From a checkpoint of a small transformer trained on Wikipedia.
Size: 10 layers, 6 heads of 64, vocabulary 2048, 15.6M parameters.
Architecture: LayerNorm before each block, no position embeddings, biases, tied embeddings.
Training: a variant of Muon for these matrices, 6434 steps.
MLP neurons of a small language model. Each row is named by its layer, matrix (up: input weights) and neuron, and shows model dimensions 112-207. Each number is 128 + 24 x the weight over its row's rms, rounded and kept within 0 to 255. Numbers have three digits each.
Before each neuron's rows, "fires on" lists the tokens most often at its 100 highest values on Wikipedia text that the model never trained on.

fires on: " had", " /", "th", "s", " have"
L4.up182:144126102128114162150137148146112158146095102139125117123113147075129146140139158113099143140149130113160121184135136120095130151126154162135136117126115085130114141156158163142154085109068118145094121114150128129169127149139115160127155105133142083112080163130137077127141122130129166119

fires on: "\n", "s", "d", "==="
L4.up45:121166129114119115159147122130138131124135113110177172117095147131147129110122094124135134080145136141138092119124123152128129161127168122135131155126137133139158084141155114133101146161111149100160129106164139106108183130147117131147103133115137142101114073114131119103117144121125115104

fires on: " Lo", " lo", " Ro", " Ho", " Li", " La"
L7.up884:147141112123157199153091121111120147102084150153111142129160131108098130160097104181129140130132076132125159163142127159146152129125143175118147167135141177069145147137111141133137152116150143133129099115134139100129115111124160134159100109125158092114147136130160152121141138158154142146

fires on: "re", " as", " of", "e", ":", "mo"
L4.up439:119097138157119162143096143132087124101144156109145145093138100161107111162127113108193108088111114108106164143151146107111121084136136122116143128116114140143109124159113120158148136131138113118133105159134112159137103093144116128125117139164149136110110098160130128124164152124104089168

fires on: " con", " ma", "go", "ci", "ur", "ist"
L4.up791:096133122145114141145126107115128155133100152141120189139157128129167097120123138156124138156158185125081113143091107111124146150156121175128145127120143131129104163116084082148152109102164181156163185087135146148129112121123164118118125125148126119128130096102121178100125144156117113142

fires on: " Ma", " ma", " co", " Mc"
L7.up472:149126138146148111088185130170113134092142138112158108087118132117084157143135132116175066129088159094138144122070099112161122103194154061136150163101156129129109123148127155111134133138126109113107113090121134125178134143147152123112110157133139109105148123162102145139120087145139136129

fires on: "-", ":", ";"
L5.up630:148147115100144126156143081157134107152114164106091158136133108182152099129129137127122171136141144135152156170123108127140117117163182099136120195137102141162076134134113132136135135155127087121155115150157142102122145132105125085105155138149143116125120114118105113098087123105143094118

fires on: " "
L5.up1016:110106172111139115107097131152156149131108118178084148115092179173151136133139096151138110169139121133146143148120097107112113132156126114106151149115107091141114156151172078138142137166127100126101097172120127131151131138105110141093104120114178125103123132127195152144115124093155134143

fires on: "ing", " football", "or", "king", " music"
L5.up485:128076132154099140124112174177154122125154138111138185117135123118168094063160132109118108128107138132100155142115152139108124114104126091092139128100079088103121157132192133102110100128134114145149129103153173130089113113110122155103117067158090093079142174159111134125140148093128140150

fires on: "l", "ar", "el", "im", "al", "par"
L4.up818:107109115138112137115134126124129107083105083099112097112102180133105101151120089096141131101163165108092081146114113127079091095160134111120141159122167124119114118152120164129128146121166097151158125154167155131147102159112124119130137146115117121110104146098127188134135148122151115138

fires on: "s", "ing", "f", "d", "ri"
L4.up50:170124176117184146175138106173104157163099105111115123149128147101123125151097101115139157104150130101104104120179119097155135118129140164150122093153170107154124181113155141099135108122105100121138072148145142154163127156141076140135137125107143115128148106129122119123163130137142164107

fires on: " lo", " tr", "ol", "ra", " cl", " ca"
L7.up219:124106111121170121117121126126102133078123113125134129123141115116109120144150130130108155123139160126118183081139097175134117126093149130137162123127135145150133113128115132109124170135119109115176154157128140099129134112149094100143120097117082155099097147161109139089131138109141133129

fires on: " A"
L5.up431:149125101120089162156138131134167150135116092151116106107116142099142119140135108144122115094153105181109130158141106113087136112145109148181137134170109161142149146085129105138133105146139153157116144119133128143117140132100100112094115142132108126113153115119140134124086114133160155129

fires on: "n", "re", "ne", "one", "en", "ce"
L4.up514:140079124127145087152129115146146160123115116126101110165138142100149132151126124110124137093138146140140120178060121119098136130125147113151110136186151109113118170149088175115097111176127120096120154117141107143083096162147136127095095125160136141124107128126121124100127131122135115132

fires on: "se", "e", " complete", "re", "house", "range"
L4.up58:140174123136133124145113121141121161119144115150106150155094122109116153135132095156142159144124112181150155126108136136110126078132141119153168121112104074146166104138111114126116106154116182142150117169114089109096144163161139165129159128112093098100142110177179171103071158123139089122

fires on: "p", "in", "n", "et", "ar"
L4.up963:164133132127112114151173155096117115137123112119142140134154107126126172133151126169113100139144106146103111160122134120117114118116103135124151166176102167154093089132143128115168155134101157117138117157142140146098119096140119124091149181121151131122100133137128117129169114132105113166

fires on: "d", "y", "on", "ia", "in"
L5.up77:152162167129158120114157117157146145125162066146118133098176174136141120142098137125112115141108114107133121198141081127150127143164101142114177088088124101121099126111153117102120127106093123093148129138123127140136105090183125089103150155134086124115147139106121126149145112122120086129

fires on: ".", " 3", " 2", " 1", "ville", ":"
L7.up258:098079157151146192135162127129121125123095136130125118112137115175142104097148136141135126133086128125112084120089075099098149158109129137112157149151115144089120151092059124143125123132079099093118153164123124145086145158151132120103106071151130135138104138178099109145127090153130108139

fires on: " D", " d"
L5.up590:149125139119116134120157091135115096106130181100130108138141110111100121089112166105133110083096135101100121119134140114110088133160176116084139107149130131168143128103149128154121131189087068093135134105113103143128122167084145135127164145111167153121120151140128142125128133121077193116

fires on: " H", "H", " Har", " Ha", "h"
L5.up232:105110086105141144147118114180168137124139096125122186108088169156148115115149171116100121121140100159111105139124111135152116061095128140184172120166124132110126144126165144125109131138157173126163148150075139141127145106106118106186112157126167143110128145152134091122116145090131093118

fires on: "ish", " German", "an", "ian", "se", "ch"
L4.up872:090119159127103156131104095145163119113101155106139079151166143115111156157134132081121161125153141175165123156089127163130159137139095108125140122102104115097167156145139168140153125122130128124159114162124154133113135078127125122143137149086110118115159137133154114107184131090128133125

fires on: "par", "pe", "ci", "r", "ist", "ar"
L5.up404:115184109127131160169100152080147127107159071115119056107122146114132093171141113146124130150138116146159126114115094130083168134182119157161141128136144132163097112133131186116116106123145099176107115135151078093150134140103127138130103136137106112138116132116124117132161151118169130187

fires on: " re", " Re", "re", "Re", "s"
L5.up239:144132137154114142156123121148163147119121121162134139082116075167149113149097123145185154116137140145114112070151121123078113075126107142106197120156125102126145185107131082153087161118141149127100113126133140093093114098081150130147119130141171107100140117136124158116098108088121131134

fires on: "ing", " is", " are", " was", " were", " win"
L5.up591:126072123150157112112113107151163177149099136160062108123122101144127080132135146145161143122142111090093148167114110127114101111151110123106165162164159064108115120123165085144109138137149142135146119155147090126106119108137147099139101145134153122160097143113094097128158119109132141147

fires on: " "
L7.up139:150105120092156143120128146134155115128150107104098137158078150158123120122096094106133132135103121129131096166084147118147168143142108063096142167121139153138129119128160104148157097137130099102103148116127116163110119139163118155168093110121142142109147120125138191158120140121132144102

fires on: "ally", "ly", "s", "ver", "t"
L4.up381:180161137113158097151145084134130091130109125152106111146114141153115147117107118193124153153154135111114113170134140123128132167157136193107123130113136091130119141130124122113119114158124130120158114160077191115126102161114101138091118148144175127096138107143164125136116181118104175145

fires on: "s"
L5.up960:136092146161154136145108112143133090147098174097138089085127084156152104110185115144153145105112139162103147113116147154116108131137141163152152108074158139149172140151130103112135125136146139119119143150134119114122126164092137147080133070105112111127133162099157123063122128113138141169

fires on: " U", ",", "k", "U", " United", "o"
L7.up299:118132120157139153134124122095154145143125165125147109136131176171083100103107162121106102161133113120139120153143074180126111139096094122112119145115151117083111176162129121175149091140136167132117111148136097162144122129119132129126141100140162139139123156111135166140168127138144110114

fires on: " and", " /", "–", " or", " his", "ha"
L5.up1099:101142091110149125132134174141085110122121135131126126122156161080111114133148145107134162097104085123122153144138153132103087159138173132133133103117103147172142147132208168127110126075128152154162121098109128142147117129097111169144131115119128132128121177139132110082132129123139141109

fires on: "-", "ur", "ho", "if", "ce"
L5.up836:134145140103169133160143116117129128119144112127119097133086143140123132122112161123102132105120076063128130144152115115144100141118122108148106162131123172154083162131073145169118132126138140116138144108140128123107166088167119171105125141141120129151103143122092114093134166104137144087

fires on: " un", "gu", "re", "ri", "ru"
L4.up160:099124096107129128162141109122150144105146107124157115155130161149152160106157139120161173119160142128140080127112128105117098146156162146129126152157172135087109197130120149112051099107151174103170175124119122067186093158088135144130161125112139119160173109148147105091122139122126091136

fires on: " ", " p", " bo", " ca", " comp"
L7.up341:144142108110111137118132136128153122142090073105141134131125072121136108164140164138164128125115152135099133139154101109125094083132121088139180136094106132102118157161142151111085155124139123156140130150076143165107115122119081141133166119130085111131148127111101134114121147129148144138

fires on: "s", "-", "ion", "self"
L4.up364:148098181108153150136117162128149093161134130132110113117161128158139164082128118117136167131120123112145132148156155132153174137119167139112152086160177147159097147124143119141146130138163154115121126149125122119118124138144096147109146129117132095092133107074127099119148113118126106143

fires on: " Du", "d", "re", " Po", " Jo", "s"
L7.up776:110144130163176128110119117140177121120141120110100144129105160143093156127174162156136088147125130180105145113101112110156113127105113155109097144136133102162118088146169149163114127111106151121110107122113123142156147170138190133136112159152121134104095117089072170118152108162138140174

fires on: " d", " D", "ra", "vo", "t"
L7.up236:140160117123104104112181141132163160127099090117127089150140108118118116095120110133106153110144168152126129149158122090142134099144106155119152110178124138137146143102170141121143144121143086081114128082119151111166152119134104131129189131128111110127124128142090139115103141157123128139

fires on: "s", "x", "es", "and", "ic", "ed"
L4.up504:142134125126139104098126110145091159128119155112113137090128129108177094137132120132163123153095114108136181101126128119121146091161165124123143089120129131122132127172170137146135138145159097059104108095144121102116158154156136128157110115094111091113149163125135107093151154100150077150

fires on: ":", " including", " as", " include", " was", " is"
L5.up128:153151127135141127092133111170151139133131144172166140099121112141150136116115090101162148131132134125081182090142146115111115127124113141169097156127134153144095111086124171100134164100130107120170090135135117161124117105101099117142178109164138120160133110172120168177164102162146097152

fires on: "ro", "re", " re", "or", "tro", "o"
L4.up516:122139116132140159183122147122127149071093110126153136172120091104085181186150164109153128109156112108109107103120154098064109086103117136120135110180154113124148130141118114139115161150115153109111096114129109150102089112102100139120123145138080113142121119108141136128135131150120135154

fires on: "la", "ho", "ri", "on", "ron", "and"
L5.up739:093118121139090118121133111140130146129125099154130095128191131157116123100157117174121100102139136109129149153097133114124136095125131081104123130119085105115131108149129139124129094134130102145104127131114121124145145105154127151121160109128108107111085091095122124112162100127129120146

fires on: "ing", "ball", "ze", "A", " football", "ation"
L4.up535:125093144155068099091119062153154086173103165116126145126127152137150118129146111167133121112109149136083112162100155128130173103089128184101133126136148061085143152129165120136135138172195128169141123127109143080090128157127166078105141144111149120122130154132117114098123172137152146118

fires on: " de", " b", " Award", " award", " in"
L7.up576:140138114139088129157086140106140158100122115115124122130155079159170145140144134122081105163130091155082127138126118170143143088118111149094126167129115119100126167112152097157127142099110107107129124131147143145112152136134116101116135133081133158101105135112135156127115138134123169150

fires on: " c", " N", "n", "N", "c"
L5.up127:131104139123147101136150131082140124141169130115151122107132119113157157114088111136140120105136129164151153194136138177098115107145092120137155110117156142189123107095121144146109103136107127144126118142091141110145123134100121143129130108147106189109128160107095123116122096134094133118

fires on: "ed", " per", " Per", "d"
L5.up231:137172134093095115146121123160110154138101141101134141175090186110161147121112155139124140127113121128127126150148122189159163093103130147145129148112091112147130170120129112121145116145129130117125096130175110122071147095133125165097126138115116092102141193135150139109135115091106127156

fires on: " Z", "Z", "van", "s", "z", "R"
L4.up667:123129162099119163135143141124150118141142141118122093130107125147110098158145117145181098121122093111153107113119156123132156109178113166103159125060174099115161136135135175132107105090156113105116137157102116074180130133145114091100111099105140108158108134111120146104130156161125106113

fires on: " E", "e"
L5.up1:166123134117094176115105086169111151165073108121106146110116132151095118147130123124123135110143108152102149133173122106138101124095128149168158122087106120151122081109099140094146175166131135171121161130110114133098123127151166153112159142111096161131099179162102123135171113109118101090

fires on: " Ch", " to", " as", "ro", "e", " of"
L5.up50:147080110089129133172186199103130128157109095107124101115140103102112126148139147142169130104129133190112106111129163172113106125092156111132140127146129145151120073153113118105128130111100128096129112138121148105117129100093097135138101141109115067140098145113136093138097169161109172152

fires on: "er", "ver", " every", "|", "le"
L5.up346:172157132127123133140145140116142100128164124100115142100090133083113065143141144076128113143103117148088176143130132118137104125104112125171128112126117142122128133080096169136111126168128119150137099136150145116133135089146148161140119123121139125148083141150165115160127111106109131105

fires on: " Ho", "d", "k", "hi", " Lo", "go"
L5.up22:122130131131106171148111090102158180101095117166127131071122130108092135143106147148152105136165145142122124079098109118112180128164145170167160098084127129121159087150121100100133128114141111149103101162140172126143098098100164132131111149167071120118133154150130140113133118117173146136

fires on: "ce", "g", "ide", "or", "re", "f"
L4.up273:152138114133118114122155154131145129137134098114130130126158150144130148107103131133106127106101165160127169095090128090155108124109131084137152124140164110076151135129124123158114119144117121124094118141174126121109092135139126084087085160147160115127127136112089108141148131169126143124

fires on: " that", "ation", "ating", " of", ",", "ing"
L4.up1008:089124134120082120104134114145098117126083102164117082167141104129168144152169120124103145104138128128128145115128145111120200139109149148151141136134103119124115150115147111163136114130114112170132145099130158122145077105124122147156153162148127104103126101093123155092142117144138101151

fires on: "\n", " M", "f", "es", "an", " It"
L7.up556:116118117115135095139130097109127105077164149129146136109112136135119190088157115106152152142130147178146134130156094129130129113108129113148149119118151139137109142112142189150076127151182123115148197081161137131141128102121133108139120105119091121109135126122111163103109117106156131123

fires on: " K", "k", "K"
L7.up283:126110096126108123102106112127168141165112162107119157135076141117146092101131124138142109208120126066110125201143146151181134152131115114150110108103139117121114155129090136144096102141134111144133112139137119104117073126114089122129155182130124127140107141164160178127130125168118104147

fires on: "s", "F", "m", "ard"
L5.up46:111136115154159094110139136128114107095098095158137089113180085112125153093174129100102140144134157126099123146114105112152149179120151125102133100097146142099167121178126087082113118132056154117105150133089122073151165102092132153124129129111124160144119137141074100079115130123112111180

fires on: "n", "k", "st", " the", "d", " un"
L4.up827:116123097110129171167146093137163113135135129107151135120135085107111085125149121140094129109156156138147140139140114094135084102138117137137174119122133152134068098159135153169184143076108125103141095128108150159064141123114148142137101151169205113136078118116136112106129163138119122114

fires on: " car", "d", "le", "ar", " Bar", "er"
L5.up875:134133142122164156135130120123170126156125127088093119024162147095133109155156109135137110176133137171093152132194155111141118125145072109148154121134120127133109095117127098113120109177113134155133147119128109128098178143132158124137150135111117119133106169167126150110136151089099125110

fires on: " |", "---|---|---|---|", "e", "é", "vi", "ri"
L5.up31:144109150152117138127092134103164110128138119162143135090163114145128153139127131172161144117129090134154161083113142125124155151105117129134127127143123065168043110103146169138172164090154164085136093136145129131133146110138151142168111090153141091159131121112150137109132113181119086097

fires on: ",", "."
L7.up360:113110115121142120134131110117171069089156121114183103091124134144173135132104176159083132134120141061156114078142142166145173129094102129116094120104119119106095166153166131106156121086105149119112095133101088139146134096153082138125146164127140176134143104165128114112132136090077131151

fires on: ","
L4.up858:097091152132102159113147131151154145102107111153108126122130160108104085114172154141091140134111138145108117119168104136083127125129166152131117108127130100148124110160163118126155143135147128112130087150145113119159120133135105139116166160154144143138134110134114124139148094129116094161

fires on: ",", " and", ";", "s", " (", "5"
L4.up1001:141129157136092110093128123116142160181144137170143121162092061122140122126114149159155160093154096127093150158155118124155132107100134116132133123121131134119089128120158141106147166115123140118106135133138098150122121107127127134172126107123088152102156127093095124172160110098123125142

fires on: ",", "),", " (", "—"
L7.up285:098129132092085132136117158161147133140125100146127097101134122107155119138095153114175121122118167130150124139135092106127158137175135107110123139121106082121123158165141130143181110139143086138158153147091117135158117147136121161119142178128135163094163111100126161095118104165158097108

fires on: "d", "f", "id", "und", "ut", "aff"
L4.up893:131137144170087162141150118129154163137146120137122104121168153106151168116137164143108171169138126140086156054145103165162135135156127176167137055125209069142147100115142101130125111154089161095138118117160099119126129149149095135128126118132131134150134122113190086113132130090124139128

fires on: "w", "th", " of", "ar", " and", "par"
L7.up974:147131110155152138123091143144160107097137135152148136155115163126103112120129111155129121093118101100132164160110095136127101089150132176154097146100118128127135133131116114153091120152127128142097146127146141139165051130116128110151106164104114120157101112106072113111116159121165095137

fires on: " I", "I"
L5.up307:123149117110106167120178103129104187171147138113141147131126138123092061119134122115158125134146160126134083118128086097156128102095107062103099157142169130127133095138154140128127142148134100126121121160146138103135110098172111164154100133168138099138064132127113162126115139117155133111

fires on: " Re", "t", " place", " fa", "le", " Ba"
L7.up850:166110123143136099093107093138100157121109122166151135106150115081134119072122131133132136157165126125133102154105094130107138094111124128084114106104120148127116137140138158150114126111106148147100115141160115134133132104171100130105096105094112110108114129158102159141129156152157101142

fires on: " re", " trans", " multi", " ex", " 3", " Re"
L5.up119:159124176108148141136073101152159131134157135102191142099128142099110111187110123134196078118149115127089128109099147134129106077138117125154131211130104163081123150111149088143148100096155127148140135121119134132118088158089149118158108175177134143113143122131122121101097094118078158117

fires on: "i", "ung", "ong", "in", "ck", "ia"
L5.up328:143139175141124096116130129102123125132135116119140147096125211125131149105094143134124135150127152126177129148159108137147116142135148129119141113101139086131135168132169128121121140127128136101112111122128124129212109136111138108106161096180118080122090117111145141142086108142142134098

fires on: " Ba", "ba", "S", " S", " Sh", "vo"
L5.up181:100149110135151104115123162144141132121127123088137162099119183149101109173102128123110116141093127129146124135133140146110121126137158161129147162131105120114130162116087097151099189158121151165152144087109147176149180129120118096089123136138113149157135108135146115117120153113140157103

fires on: " and", ",", " |"
L4.up255:108110132112098140109110119137149141108090122139097094186095150080109141107136123113120133141159144130136072100118147130167180130132114131148146114119101141163118110103159144151121121117171107084115132142113107132100106161140101088152118165188088160117119084163093107137145121121075121148

fires on: "w", "il", "wa", "min", "x", "lu"
L4.up892:136147076116108113147115154143144121149114154154104126122118101157137119155124110128122133175126158168122160123139093162131150130105123115147150116094142150153153132104136115176178141134129089138111113099123128111107112150109127154125094134104101118155109113135139157132140108109094136122

fires on: "\n", "-", " Mc", " (", "=", " \""
L7.up960:172099133126128149189120113169164121119170157101110119139102148125099200145078137126133140120171117117113109152143097125130123120149148110158148134116106128094134162181153132131100146130133155107096112104129144119116133102138151138110118122133108138113101119157111167138102145108141150135

fires on: " la", " La", " Da", "le", " Me", "ra"
L5.up835:104089140063131127118130106107173127106098151169149103139116132143197102124147123115080095139152164138144091121129101168119085144132151158152140142173158131132109140129112120122125088157127119136104146106101118072080110144125102120125143119120114086128090127179092130096111182100107101162

fires on: "b", "w", "ra", "ab", "i", "n"
L7.up106:125115138151153147133092116137130154159117148063196116136121151125136122157133124129126173107092138127137139117130090135094128137124118152109169134117135145111124112139128143156128152129139113165131138116150136143094105103116088087139141153144137134143113111119075127112100180141131126161

fires on: " Ra", " I", "I", " II", "ni", "i"
L5.up218:133116162147141127110122144081167130136152129139134171119117094108080125099135108135146151118093165121114104126116126117170123106122111099157126141098145078102118117092133177104103118126135092104141109102172139091133163119163128123167128110108108098160118141146163150126134128139118111087

fires on: " Ar", "ar", "par"
L5.up841:128195132136128075075150151115100135151141148159128117135134169145096147138133075126179113084115135161137128185110099114119107116172125144113144117134134150130152121132138130125086065126118136138121131110121147130153102107107122156109116140152140147137159092163117136099147130099159143140

fires on: " W", "an", "\n", " played", "ic"
L7.up882:087095122124115144163123127104119137090113087132105153139155117099110135129129104122135135118122126157134127137114096095107138098127114122145116134081168129125152187160132168164194127129130159107143153100129145105139127142137103107149099130120147098129161137161085178101081125108121119151

fires on: "ed", "y", "en", "d", " named"
L4.up137:103136145124118092097102135131127128099157142119126169095156147142119147144111135138146134147076118154188117080156119103145168150118108146143121126106141103099128128109095120102105077171104175153119095148183136110133117139136142101107140160119111140096113120087151103085131122160137120144

fires on: " |", "\n", "1", ":", "0", " ("
L5.up541:151156132129171119146130130139147081114139155083150114115120140101079111162109152151118141131118134132111125148134121118147108136115121147177130132137126126099127158157120104166145107110095110117144092053114148149115157106159158149134095097090136069153110133123147144099115118151108105167

fires on: " of", " ", "w", ":", "%", " Team"
L4.up714:179171145137093125137151107090123097151134131190123114132095135126130124120139137142108101088141146133125156128138093148104104121140106120104115127133164140120130114084090087112156123111132152117096133109139169155144126115151135137079117157122108092135130151105086103112134135107133076090

fires on: "%", "s", "z", "d", "ar", "y"
L4.up41:107109125148173113151142125141139120139142145092127152103129188128118111156105164093166150138097150128156118160132202143151107104118134132121109106093108113169129110147136109122136100179093122123141094143147100117159132153113147100108173161151110142087091152107117159152096116119099121123

fires on: " E", " T", " inter", " Bu", " F", "T"
L7.up262:140130125126164112137096157148130146143118147165144126156138087116103153125138136120110150177129130155138135123174142105168117117102106117088135098170159138127119123071127113180125131146154128150105156071115136123141110129119160128175137092170105123111160139143107094138105098147128166155

fires on: " \"", "\n", "'", "-"
L5.up619:125092097124076127125132115139162117089173172126087116119117122115112121118101156127145145141107139137131127112138098142124124143184145122163126153103141133089122127122160161126133117133146169157150135112189169097172176122146146133146102139151096161138129098133136108145079106134129140148

fires on: "s", " |", "f", "g", "t"
L4.up1026:143099079109115150140105117144145144118148080127145117135127155171135166115162096116074136106122154162072111158077145095149092148148104127106112108114100130131161083175114138155113129177158151129064131121122124101110143134146092117131111124157125100088151109135124121110128097130157143171

fires on: "li", "mi", "i", " Li", "is", "o"
L4.up1142:091128097192088160150130127152110160115135218153135116108132144071114157118106130143118128144076183144166126112158162144140132113153039151137131161145107146125123117096105159145146145132101085151099131092087163150180114090148173131142153095152122093145087153102100118127110108121109136140

fires on: ",", "s"
L7.up762:104149133110113107096128145102120108135119150170168113108105098109153149086101171150147125102162105131090124137179131110160121110108105116112138156108124082139117123146103187113127130132170079131126138123093124127139153063128096105180112113116085138121135206136085097137111094108102119148

fires on: " h", " Sp", " C", " H", "H"
L7.up963:120138103147155108155138080144137146128123098120112146107132102103112125112160115108155160150125127151166156130085153113155157103132117117113156125146150137107129156124146143115137115105138130093100146149114108110107102111123089130125085156140122168111128134128167109137147111097097114150

fires on: "n", "lan", "ina", "port", "an", "ar"
L4.up598:132137141117155073144111161089145131120101138110148111095163085141107136074122120132121158132096121103140157166135095100144127113116134094115153135128111147172138076128116091117207078150157105073108132097155149202135156144119141137135107147103128142164095122147112151150168129151124113139

fires on: "se", "e", "le", "a", "ia"
L5.up98:174133130108170115106094154164137136108126081158128134148144104144096171094127116120121142113111139120109142074119117124141179143108115131160144140105082141076113151164118125079092129120119137118137129135133145139133120139106119128182140116216139146102148127107124145119127108115166103078

fires on: "ic", " /", "'", "/", " were", "chi"
L4.up11:112091177161107147154121163166144111148123098118152094141128114119143120119109119114129153117163126105134166131146095126094077168145136126170129131152102174164169166155161104123145159154164146163118100148126157102137108130110123120098146112138147116151137125149116141115119181107098178121

fires on: "er", "ly", "e", "al", "s", "ign"
L4.up332:101115106099119158108137102155118150122121167165030137154135138136126127139169175152120145103081125137107102128131136116090170136079138147133138150091138146097135134124136143134189142117144155113135130117124099114102111127113138140094109152140105140119168132183120132126169097164143095152

fires on: "s", " S", "f", "-"
L4.up878:119125155113112100110150136100111123136123155108107100114145138108115100113106146132092112116132147138129139130099144147153163139111083124104135126090131119139097108126108137132151141170125133160150143123117154127153143105140108137092109156123145172072129088130156119083153134132081170139

fires on: " Jo", " J", " E", "e", "J", "E"
L7.up985:124119122166121102149121097154135107146134153138133167117131137089118121126113085125169140133129126133100145121143119157132137094110101105118165134097107110133110105149140112119128172111097139127162154130106128136079125136133091125170124115110093128127112123054160185109150117133113116114

fires on: " his", " their", "s", "my", " her", " His"
L4.up1028:116159187147120141129145102099095139094109111108109111119114172107143089082100145141138158146091111151160133137134146118128139056124108121132137137110067144164157160170160160107113145126135095157111141117113138083144087116158106106126123146128127181115119132120118100106117119080121168138

fires on: "us", "s", "ia", "a", "ra"
L4.up428:111155126109162147085150140128114132105102084159112128136115119174082142170107132184114083170102145114101136125097145141138132148142103120111144060135105126126091158138094102150111118135107107121151115141122166104157102138146128122149137169113109126120136143136147166075114114147127104095

fires on: " de", " in", " critic", " school", " |"
L7.up331:096134095119112131055147151147126152136118175101131139124108100178147147114120123099113120172116150153133145120105094161158094116107159158146122160132131121096102201151126142173130136093138135098138089103135133157088108139125127132155136127124136115109137130132118131131154137107122134084

fires on: "re", "fe", "di", "per", "ol", "e"
L5.up7:158138093095104138145142117129118154120161146144081163107155102136075086114113136109103139172111130169120155115114136134122109082128151116090104144135107122159113106115103115145130133110127181135118094170131145125128153176149134124137142150140155107124150093131183151103132123137113152168

fires on: ",", " the", ".", ")"
L7.up352:142099102127116122160141145099138165131115109109155112139114132134146100112096178122118153157156192101156144161121120148177134137131115161141155140108138119145134157106122179142136140113127135138102126145103120180196084130117117106148101169154084148145119125175143139139162089138097149111

fires on: "li", "i", "hi", "ri"
L4.up419:126077143144098119106099127156143153147120129148094144156152111143074146152092121126151129113122158168136116148112100121116129145134084164056148147104139122120084156068134122127154108145112097128159118136130134121140120124162154159132098114142112165139084126176090087129139115101155110139